{
  "num_hidden_layers": 18,
  "num_key_value_heads": 1,
  "norm_eps": 1e-06,
  "positions": "rope",
  "attn_scale": 0.126,
  "beta1": 0.9,
  "warmup_steps": 30,
  "decay_fraction": 1.0,
  "final_lr_fraction": 0.05,
  "max_seq_len": 1024
}
MLP neurons of a small language model. Each row is named by its layer, matrix (gate and up: input weights) and neuron, and shows model dimensions 144-239. Each number is 128 + 24 x the weight over its row's rms, rounded and kept within 0 to 255. Numbers have three digits each. A neuron's up and down rows have the sign that makes its largest values positive.
A block is one neuron, or neurons of one layer that tend to fire together. Before each block is what it responds to, as a language model described it from the Wikipedia text at the highest values.

Description: Anaphoric determiners after prepositions. Demonstratives and quantifiers like that, this, such, other, several, right after a preposition and pointing back to earlier text: "at that time", "in this case", "than any other"; weaker on paragraph breaks.
L11.gate7:094119095096086145189165113141145134156119142170106153159101127107149093144118138146149160104089109157110145089100171131108129145119122115113158107111142089107106099136100150164103108120118130137150127155095096108133173163183112120117140138139152134138109116092147081155124088154145126092
L11.up7:120104110082096133137115162087139102121104112107098132118124099143124177103121175127155164121118126118104108093116131089115165112087153120102182140094158113155162128129128147116113105136131125136168125141159100103145133175118126122140164137110106116134135133119168107147127135155131109130
L11.gate141:122143161116124133159097117151129110076104118111078123124097169157131137125119117161126080156106121134182152118115109148154130137103087123113137155134120076152124128144103140140086093125146128100132120114063139107124126104136103109149109111083151147120124155150126119103130141145115162145
L11.up141:149135115117124131074112098119098119171120101116161104169155116173113130147155147081115132134117150124133149063078118158118137142094148145136158088103106109140143164139141142098132111141186114149156109151106094132203121129149144130109139132168136129120128135155126132147068124113105162121
L11.gate165:140094151145153146102119116119107145122092108131087133108115156123110098124126144146143100123159124111093123117162089134119123137119143104147161141127106114132119107106098139146097116145128181119090104116130162099103128095090151090104140126146093225091113091126114054146158140179111129104
L11.up165:104086123098131135118125097160184131141090139101142148146109103107104134090139095153142105094154126122133129107119131089121116145117110106113112116122122114137120107125093103072119149110122163124118162141118127100145106117157134152093136151126117118132167108133136161124097082142098128108
L11.gate374:175169115177116133130090123087159120099104137147184097125148134136101136159132141105112104154141112120140118132134152173119102143146113102143122163148105149136156142169163102097141160161129160097157141147123156107158100110144107134153129100130128107142153125137151117161124177130112140141
L11.up374:146133156164117150137149155108171110112119090113136124127165119133102166152129123116152136126152117120142118127132096140093169131149110100136152128135154154106123118138138141155124130103096121115136136093083135094124142117117110127151160097131127110136150125126147156151106088114108201073
L11.gate428:084065144110105124101130137115145114133105136130103143114118129128084117128135136102125090109105073141093127130137155161180128105116141146115136107124112116154131168143111126161132122125121159174117115137086109151181146176137138141108123145134143142165142118135095125119118151137090128152
L11.up428:097154105163094086134087113140097118174117127131152130129142099105140088096107130174143132091115132105118098090124154090069129145118131128114122157123116123114132092122176157166142133101145137137110100115161126165153138126166120159121100105142155135138089082112108139142146092133132106096
L11.gate438:152103120176116099141131137150097118154124117118152147119137084124140156123133098107143155099119130112144133105129165130095137144123123127130167135144072096113121137150180119094125107153131156113147088164128134126116112148133094143130119140130122180133124149106127077126134135168131137136
L11.up438:149142131150144119140127118127135120176157147139107154090090093135115097123108144138116120135108112137159108134142122119136140148137111103143124131077117154086138097146085097097150115179130116158111092101112143134146125129072146147123146086149136138178143109124105123173127103126131126115
L11.gate454:117141117110133135121116104156121161155114138153128101122133127126147148092144151061112107145092138155168085121108145122090184117096107142089161142134138129132146083129168134122126126110110163119103138119107118099133095134161115103130173106110195116100134128149144116167123178133137120122
L11.up454:136142100108139122157122125133122115137102098132088122093121101107137123128114107155146104122140156114097102138111146158148146130117078133154148163117128141119184107145119138133120102143132116161122117165096116187172147058109087142133097103111097101122111114107086144129155102149096133093
L11.gate468:103146105134089137113154145151116117132095106126128154069091159142079118144116145081110128170112075100152147165094125146158118148153168099092137170113119091135177145165119146121109140148149075165176124147149121138125134105093136137096102144129120119166137108152168121140111107141147126098
L11.up468:128127134133137157127150111152097132167148161162099145103124114166096086093181137163126136163157148146178138142123163110140136141156135170123095160132098144096094098117158120116088116124120111121109121151129102131124117140136106099098166181159122170132125098109163162115113114168112124130

Description: Adjective suffix completions. Final suffix tokens that complete a word split into pieces, mostly adjectives in -al/-ial/-ical/-ural, such as financ-ial, bi-ological, cult-ural, experiment-al.
L4.gate105:141122131102160154123151107126152155130154138143165096109115141165115155131136174146140137150112128111101133105052139129131078158095080118121103149116152092131105136130141092158112093115136138096100165134166128149150115116111099114153120116129087085140147182126138102117150135146157097126
L4.up105:168083137080166144137127195139133121146171149134135093103110117133099125154150158097127145166129135102162112117128102157116123136137119120084097165153132108159136135133137158140155152101116108159102089129172135107149176081193128123162104087140135087162122143116109113130113137152107128168
L4.gate131:104153129139095148125073095156120188143128152172158132161162087102110121137134125116083120129129125093125121147122146116121136118150156143133113121158110089134140103093153124150110100108122124143147178144107101114150115102144102162119117130136138182138097127104111163123155136137164131178
L4.up131:122179160134144115148122117112124158111102146147135128140136091110127107112148133121094126128097146122173129166151116079179134148151107123138106107123153147185125122150160125112122123147080133152137154170089140135120176063159158154116139153089117170101092102148115104155148101093097092152
L4.gate192:088181155097098099166158099108140131117091133149113127105124124135123165161058141154088160110092087152150165126102105108107175109129133123125144120174087112166147092146087132139103104117119167120134124134147130099126152142143141099134142120148114137109114174157100123147158129147133120147
L4.up192:147123168111152086168113118122144108078101150111140123177141162136144118108151109136154111145152136165151147117126158141092143112177108106118102140132106120161077136162139077119110116140129114145121162148130142102149127103137136141088128175103107050104141171182144141153147118169135153144
L4.gate335:122133167141149124133144103135127142129110142160120108156105155152137141116120096138136128133137131165149116110075125127146113170129123142143159146148139129114106145165122099139126130149107118117106200141147148118098149141142131143127127096110120150115109128158130074142173166134171109162
L4.up335:143135097127110142147115142114124138135134144134174146097145115124146143148111126138078136153127142126144142113086120128148092155168125137139102129149131085129123163108129132146114081110106131095121196139057143144124140112131099131099093146175100143124104107129132133145134147125167142117
L4.gate346:134107110160113099148117105142125116117119157158125150113152130134110114115154117123153146125104135109165096145113086140127095155127126121136112129179131120060170137098090123163126171132149174105091126142155116098143093102104102146080123107107147177125084116124129139129102137156108153151
L4.up346:137130066158072121112138135150111162138138167116154118162110148150155157106160156126122126096130116124156095105116101095136127131076111150130110102156167147097130124121132107125180126157102193130094135115173118131106134109094072139091112134132107148116150128104131117146093135162132132120
L4.gate430:136118144125142142139109136132109150120108100122111140108134149115141136146130157145114093148109108108151073107148130108159113111118110093128135103144104118161146130129087109138111135099157096095070127178141154124104094094126096132128135162122127137106110125089093091164109115123175110140
L4.up430:107126070111165106126117104158134184110194161112122144130143096110142096097090157126159100126097104105107128094152131133127087110128141075106146135125126152143183113135112082146093149121141085136104161140101181130122163128102105132149075144157124087086155146135116076114112117093118065135
L4.gate433:140079074148120123114151162160122106102131183117110153088100146120145154186085127124140171132122093170106082082129127139121173129124157135126135127137143099111111110142136098121104134127101123146134146150118119112112123131094171145101140141114108115139090143118108125093156158120125126129
L4.up433:106142160153153125122130150104118120122146149117103109117122184102147101149106140153136143074093129097127123099143105130088165139154107144106120167118113133126152091107143097120111147111148144108130160124074139122094142147122139144144143144125090116103092147108127146125180144150096112118
L4.gate435:120107119157133087145120161155084151085082159140114135119111119092112110123123097149100158155149145143174107097117097145161142098113119135116107140092095150177134115118147129110157117116083123113138088134081101168129151162101150164124148152167119127160112129123084132151159125095111124128
L4.up435:100108140141107086084124084156100159113111158132096110114096152116120081144155094134115158164101092140125125150133149156115109130157079084177111134154117090134150128116123118118132107172122123116162104152103133130132178119104098132133158144161116179151159150111113140115140103087143095149

Description: Mid-word fragments and conjunctions. Middle pieces of words split into several tokens, such as ag in propaganda, in in opinion, un in opportunity; also " and" and " or" in lists.
L3.gate407:093112144103120089119116080133125125105156069121128124138140120139096128109114171122159147121110118116089139126143131169083122129132131088105147102090072092102095125117115109142147161096163096135151118184160143111123109173131111128153139088123155080124131071129086123112123129123113092153
L3.up407:144137125138119119124159095152147094129148103090078118140149116141090119095132124093137116114123167128118076131139180160127131156123117148136103103097117176111096093118131129130181140159143115149109121182182124110130102145113122139122129107189135174117129139138119102113152141090122128170

Description: List item separators. Commas, "and" or "or" right after a noun in a list of items or topics, as in bedding, furniture, lighting or love and affection.
L11.gate104:160094093133118117164125096161123140116150113086152117125109139105116124113120114132119143168144137142138116127156146118145172130135124112069183098109164158104107152147105129141148165141117150115118138149152154112140197175129122157122088135140122174112069106101115098105101105096077080151
L11.up104:060105106124112135098128131091155126132113108117110125083126132154133135137147130127154141129103102118144148172114158126073123103078178119157069138087156109160142159108131109133118127110133103154108148106113120095109100193157120122106115114165105168108156118118115111112119077133133166121
L11.gate172:095156113146115101143115110131095131095107095086159114159136138148111101168140108095142110111122128129122104164093125118115150133194161102113122137131096119134125128116131093138139088148096100145160130197114149139127160095152112120129124176148119177168108110120151144148141149126093106157
L11.up172:136128153062146138124147165125089088123168135121136112125111127159099126114117079145132140152129140170155129103100098126123141118155135131061132161180131103109091118174147101089126111152139089140170131124149106133181102118124104134135123076051105084112124111160143118116121137122134119128
L11.gate189:147121149124103173149129147141153093092158105102120096126129137156125096138134123162143134148166165125123074121142145106091138161144151130113100146101104091156134132125141175121091130157142107151111122158123150135117125111111119107114115101137122087132083180135118146133152154124097089115
L11.up189:112140117123154160136195144131113093107130128112116129121150106144138090144095129138101129104156147152154138156113110114113172133123112129103138143157087153120131162141138106110161152132100144106130095078157103121112106158147136105109130105116116124127137100081118151141155150094122076149
L11.gate215:151073162113127121119117130131179153168118129114105126088154177179100090116112115148127168096123076071106138121133133136122130157130118142122159116074132115096114155119148100135133156137141122143172112122124146152172117103118149128145123090157095122126134170138133137158195076144108104122
L11.up215:177157132120151094129104104113122167103135134126149083156110175112134116167119146124139128137130119096122150188137155124138127132136112145102150140118126102163126162053095130125117124125142097150114122157174122147145118103116108092117142112156118131127086136135117136149181111112128136161
L11.gate280:108096118089107123112136084103161159128099154156149138160155115179115101084097124134136128116106135132117083137073192119149121157141152140083129139108129115134134106081137118143146095127110129186145128119099160096153094126113137102121121160151162137143125141108128119157138157092121137099
L11.up280:114136111138123112143161119100156117156142120118106133109126143084122138148179206128117130158143142114117176123153156080103144108194117141137129111086111132180112116104092127083121121126098126130079083124125161163103075149118096131149146110174097122153121096130110111138169128098161111116
L11.gate430:143182099102130116158137161107113149136150141139129173102109155167134160103135123105132224156109135113132142124119127109120137189155108142141139111145122137151096134112092120105123159129138122100144110149158138141127160111145139141120154090113130102126116134136141148111181151081085112154
L11.up430:119130092125138147158141143097112164139135088110143156168088103173127106170161119174143158134118145125169094191087132099126129134126114133061145086126168129147137090127102183168114169088162096119122108113127141136133155124157131146120150127135142135195142149148086105083154109126085138132
L11.gate436:135109113131104145154115114099124195112115158131119147126076103128203147115128143074128153161105113130146157130138126137117149162146165134097149163137107142138104132102132151099083166166094082124145114151068129122165152116166138109144070140114169127106102137096115098126136151098174131139
L11.up436:116156115126090143136128139130128172056121101129141122135162147153152121118184139129135135123101181156110149152128133100104160154136118127127122128166093137139106148120133176103118143170107127164113129142138139137169157102117169131116081138154112122144097195148130143116184161113153172131
L11.gate503:107119126151132118102122124159118122162120135134155160110123182154109110121142143109120131139099138121118132144098143127138129169126087162080112097116180126093140064088108106134140154143126133121142158172169131105071187150177110142136150152116143120157125142153120077122121137091127122115
L11.up503:154117091119141148136131130125088135089168112115143138163141154119084098109135130077132113091124162154142121141093097130142091142120110160110151129157112135133120126110119093093123125189171103181091110102144135102083157090091117137135121149106149151131134138133128155121147145141121139137

Description: Word-initial pieces and sentence openers. Opening fragments of split words such as acc(ording/ident/used), conf(irmed), occ(urring), and clause-opening which, This, It or A.
L4.gate86:112072133121113089110100167162133126157138137091132126114094117139148131149086174170142084097134115132120138134116120132070140119103140137122138107149115136111108130170140156105125151086108104145126169137098135129157123128086116133126133111139150121127131102093132133133121146106116159124
L4.up86:150120137166116121146106150155143116185121101109106090125109162128180129097101125127121179130167157124124101130102090139152120111130141130133135105150070098143147132158172123131122154160134124135176150122151132128130117105113140109106086112149143115109128158114122126124128158098165126116
L4.gate90:129129117154104124150130160196102142106130116113168111126086147126123105150098127134088108138145113129106128131145136118124081154133090104112095124158108158134140132079094121151122108137124119109134174139122123118162173146158160141134152156153144104111141140109172115141068160132149175137
L4.up90:168139085130108140099129143142121138137132111140160114161100119104162135168131164069119157138087118131127159115117098149092159132127101127102096115114145121123104119104096097132142121083138172115088157124152156072115140128157104113134114159117148101142104138084121141112095145126149159112
L4.gate102:122125135136128087151151136111101140093147138148123122113131114160151143142161138114123139152116137121127115115081133082115116107138077091120104135065117129096104130148155112114103138076122087079109107112114130107109121122138102125120136090147110100104139147040177134174139108112125130100
L4.up102:144136122119110145144101116100129140112148160140115114141152159137105152163111121137126142090160131142154144129122163111108066108119097145152107103122142130134107146099122146096164140092110072124130150146140130153124111125107085165106122117133145111118129168056201123121148149115136102123
L4.gate258:126153121163137142161099131159115148166082127142090121128147121131143108138144110144065151113130151145147147095123120119127115190159155114099117137115084125134122136114130096127106107125166140152111140139111147126136144113237166083142103105160129135123131111131151124117145163138124142140
L4.up258:137131137119166126164109148139154154164127149093181133143105155156100156128074121139127142112158081118143175138121154147114109132135136123107104121117155086109112103143115141111160138131095136148111186134106183159075122099135099113110085151114151157169127101126118158098120162116091101130
L4.gate276:138080114154105157141105127121152139142118151131109138142101131115156144108157112120145130172159115124143136082096114106135102106086128153145136138111133111106169133136139131127177136101101128139136164095136159120144129100150100140136140107134128059115114143097126142098070147104136125119
L4.up276:107120121167122158144119115101156048114123125142136127136154139134166164139164151137129111124096144099158143113109153100105148137102121165179111161142133096086176171133159124114164103139148118117138157109120190118164121104123151144155141135133173151107131175099202150131120171113121100117
L4.gate299:146091140095126119126118097128116131106146157118154083109099147079125077111077134119103119068153135080141093097121136129100150145112115116161155094171077104171127122168118131152100111157189120142132121144134134139164123131161138144078126156151124093124109128142130121113091150127148139112
L4.up299:108085119128124116123106097143170100068150152077119128110117123128156149080129139123107120138125115092092142070126128133079104145136108160126112121145112148139145148141085159140096107144149113121162145134138117146158099097134138120140087119117150108076103109106092101148108080101137159129
L4.gate451:100108165077122158153073125136104108131118115140179109127086099129110138144109129173111106093130134119125138097070111142121123105142149113098153132105119107144151157157136098157111092150118117122107135167099129184123101124099139101097095157115141102089125150131132158114130152156132102107
L4.up451:119129127109141131168106135154118134135135148125110123136093083110166115116148121138096133092128131115142154147106137137119118138102125133169123111117099091132142119153165092112084154180129099141146130140120137157101134116144140108110086147095139163140139116142088092111119142108127164134
L4.gate458:117105108147102161103104159136145128134128169107128091051112139152073169104144125155143170113121117129138115135132106153119106070111104095132097135133105156168145080163133126130132114112165113140093112105139143157123103055121174129091120120141129117138167136108117136110097092125127150126
L4.up458:147118118115123081156135110097106139117192121146103135090094131147123137122066133138156137126109121152118148088122118149124116150098099144133136128112116142138151142119130108079111150120149133173091086096119128154123127132134142125101126171162148124123089144118133149135134143134138125118

Description: Quantifiers before plural nouns. Fires on quantity words and determiners opening a plural noun phrase, such as some, these, two, several, and ordinals like four(th), six(th); rarely on mid-word pieces such as "l" in translated or Orlando.
L3.gate331:145134108143097119167136189097102168129140109123135115129121130157110155135147158163114178131150124113145152114115141119106115118115169118117123125068113101136109172126098149113151121095126121137142113139144098116162153136115176138147103130111149163112081129098094144187138138151118146137
L3.up331:124118124123110127135117125091074158076119180162134099145168153122103117175135134154144139119117141125138119146136107135090114144094117086119100110125103133105120125153123133140162089116102117157157114076111075085165137103119133116117110139133141112101107127147100137150132138152103148156

Description: Word-fragment continuations. Word pieces at the start or middle of a longer word that still needs completing, such as Th|anks, Un|ited, Brit|ain, pe|ace, div|or|ce.
L3.gate87:152169126147104100085117130166138139121137138107165119143149136124110084100158141133128111104121101118133130072160166129100098146137182110121144059140145086143079097110104121096144112114112141121148124145158140104111113143146119167162139119123149097138139117156144059135151155114144151131
L3.up87:138159133108102150136106162148120144106124137134151153160123132139127111123145131114144141101136101116118129167153158141126136142128111164180127135114137127113120125104117109108127081102128162111135168167132114107110160146100093130160163103086112122109121114176156093086146138116072121093

Description: Word-start "so" fragments. Mostly the token "so" as a whole word (so much, so crazy) or the first piece of sole, solely, soon; also the word "as" and other scattered word-start fragments.
L11.gate2:101106108145137120190102112093122113170140135127105132126107071150117169153118117100104134167100129119146142167160100135151151076091144108133121129121167125150129139170116110143160119107109082122103148146155113074127116134117124105156105113096185135121122126123096200128157176147140102130
L11.up2:143123089139132138145123147131150093131172129132115123120151165123092104122097108137147129141146132134195154111105121128118125127124100090176105148119131130095110103168126134143124125131156166118103124105164142124163137144124138082105121125148173134109119150156106142082083097132132151156
L11.gate113:151119118118100123138069134127136091152125120109131143155097135130116133142149140139119087108137145126116081114108133161107079125118127129143134125104110120118147139103169117139126150101109102078167119168150166137158111133142104135118112148097131145154105137127126081109156086139146080130
L11.up113:165169114108148092124133121126110131100139129085122144170148128136127115118120144177123107126125086088136124127173143110144144102144116102136174147077143096108118142105148150142109096094121097113166088143128125127134160163125138104107122154138135138126167121158121138107099098134114126107
L11.gate148:163126122144141140150091109136160135126150176166116119095111148173130124110161171176093125105099127157167084135137166125088126123116079131146127153121116118116123131124150108130085080114099148104165196117129139160136092121118126087147156158099138115128152147099116138133111103122146106112
L11.up148:100109122117126148134155133148114130163153108179150179166097146141112091140142143102118102125157126131125099143104076103086129109152116114131132111160149101105138157153158132150118142117104137120142148144128183069139129167111130157122114088124118124114103133150122113140120137180138148080
L11.gate244:146166121127111121157131104130136115112132129102109109164139124135161163112144164150121120100132131125150105100144124132093178139113155152130102159136138157118103108144111157115140137154136107116130158108138114123148098156151115069080088102130112123138152166142185131111101129127102123107
L11.up244:133153106122174103129132084108126122114122139082156162130137158124162165088118154139140162154152156126144108121100127145127111143122078102131098152130100148102129113137113065120125100189138157167142173100130084131110124101087122146137159106176077130091144137127128152143076129134080139141
L11.gate252:138081145161144113111125125136101120130192166103143166156095131130134119123117068049125135119121144127108137160119112148091168130161131131163152127120128074122107128141137105143116128145119125079109119137116112098112090158164152132095114143091132142100171107115142175093151161133145111168
L11.up252:134150161171123151110134125142145098105136120101102128143123197136143088125150095107115107112188113108122125113092113111146110180154143108112159108136126132074123139109085147176126155099091172107155132125067137158134152156150111094112147112128147137124141112186115142154123160097120097121
L11.gate283:149130097130134160149132134099121093137096150085135166131104130136125109113115115139117148131121139125121064113103102100086149151123124127139111166147156103162125131135096125165093168114196154104136175118158134136113145119113125118117107142109109118167147141122106146128122162124127168123
L11.up283:160102138160088136132110109099112117128132073115108138082151136125129158128149093143129132145101112129111113152110080091095177143124143094139139161094139123125129104122138129180127096098106152105127135121120127160123162141115177128125080150120138125103087126142106122140084108145159131135
L11.gate340:139133122127174096131135063129092169079126123142116159153158166124105101145167117161131108130160113124106133135118095102104159140082173090145117150158114104118112144178123114100105107144137115130143151144146191150141101102127152147068100137128159129138160107123094105114123119147112160109
L11.up340:129150126135131168145142153100133132142128138169131174131117148130109132145121107143091176101132074102118152113127100114118108145149115138127168167129099133116140084141103118097134146125147158120139183096111117148119102135160122135092094138167137140137133125079137120095103138148158144134
L11.gate432:150127122179067093128098160129142138145117145178101136118155173116131147117090158110170111156100149159132117134122076153133138165163133120139106138126145137103143140139114142145109098126152133105147153120138118134131125130137136138125110166142100134126136114118136144119103099133148100126
L11.up432:134127139102097155121128141119094119128136158084113138129110140174128150090083083157118113136121131099141130124100095151127127131129131156143132110191156179062152093121116103104125100167157145138098130136136117143136107133082135100124115096106121127140143142111153098086135153113143134161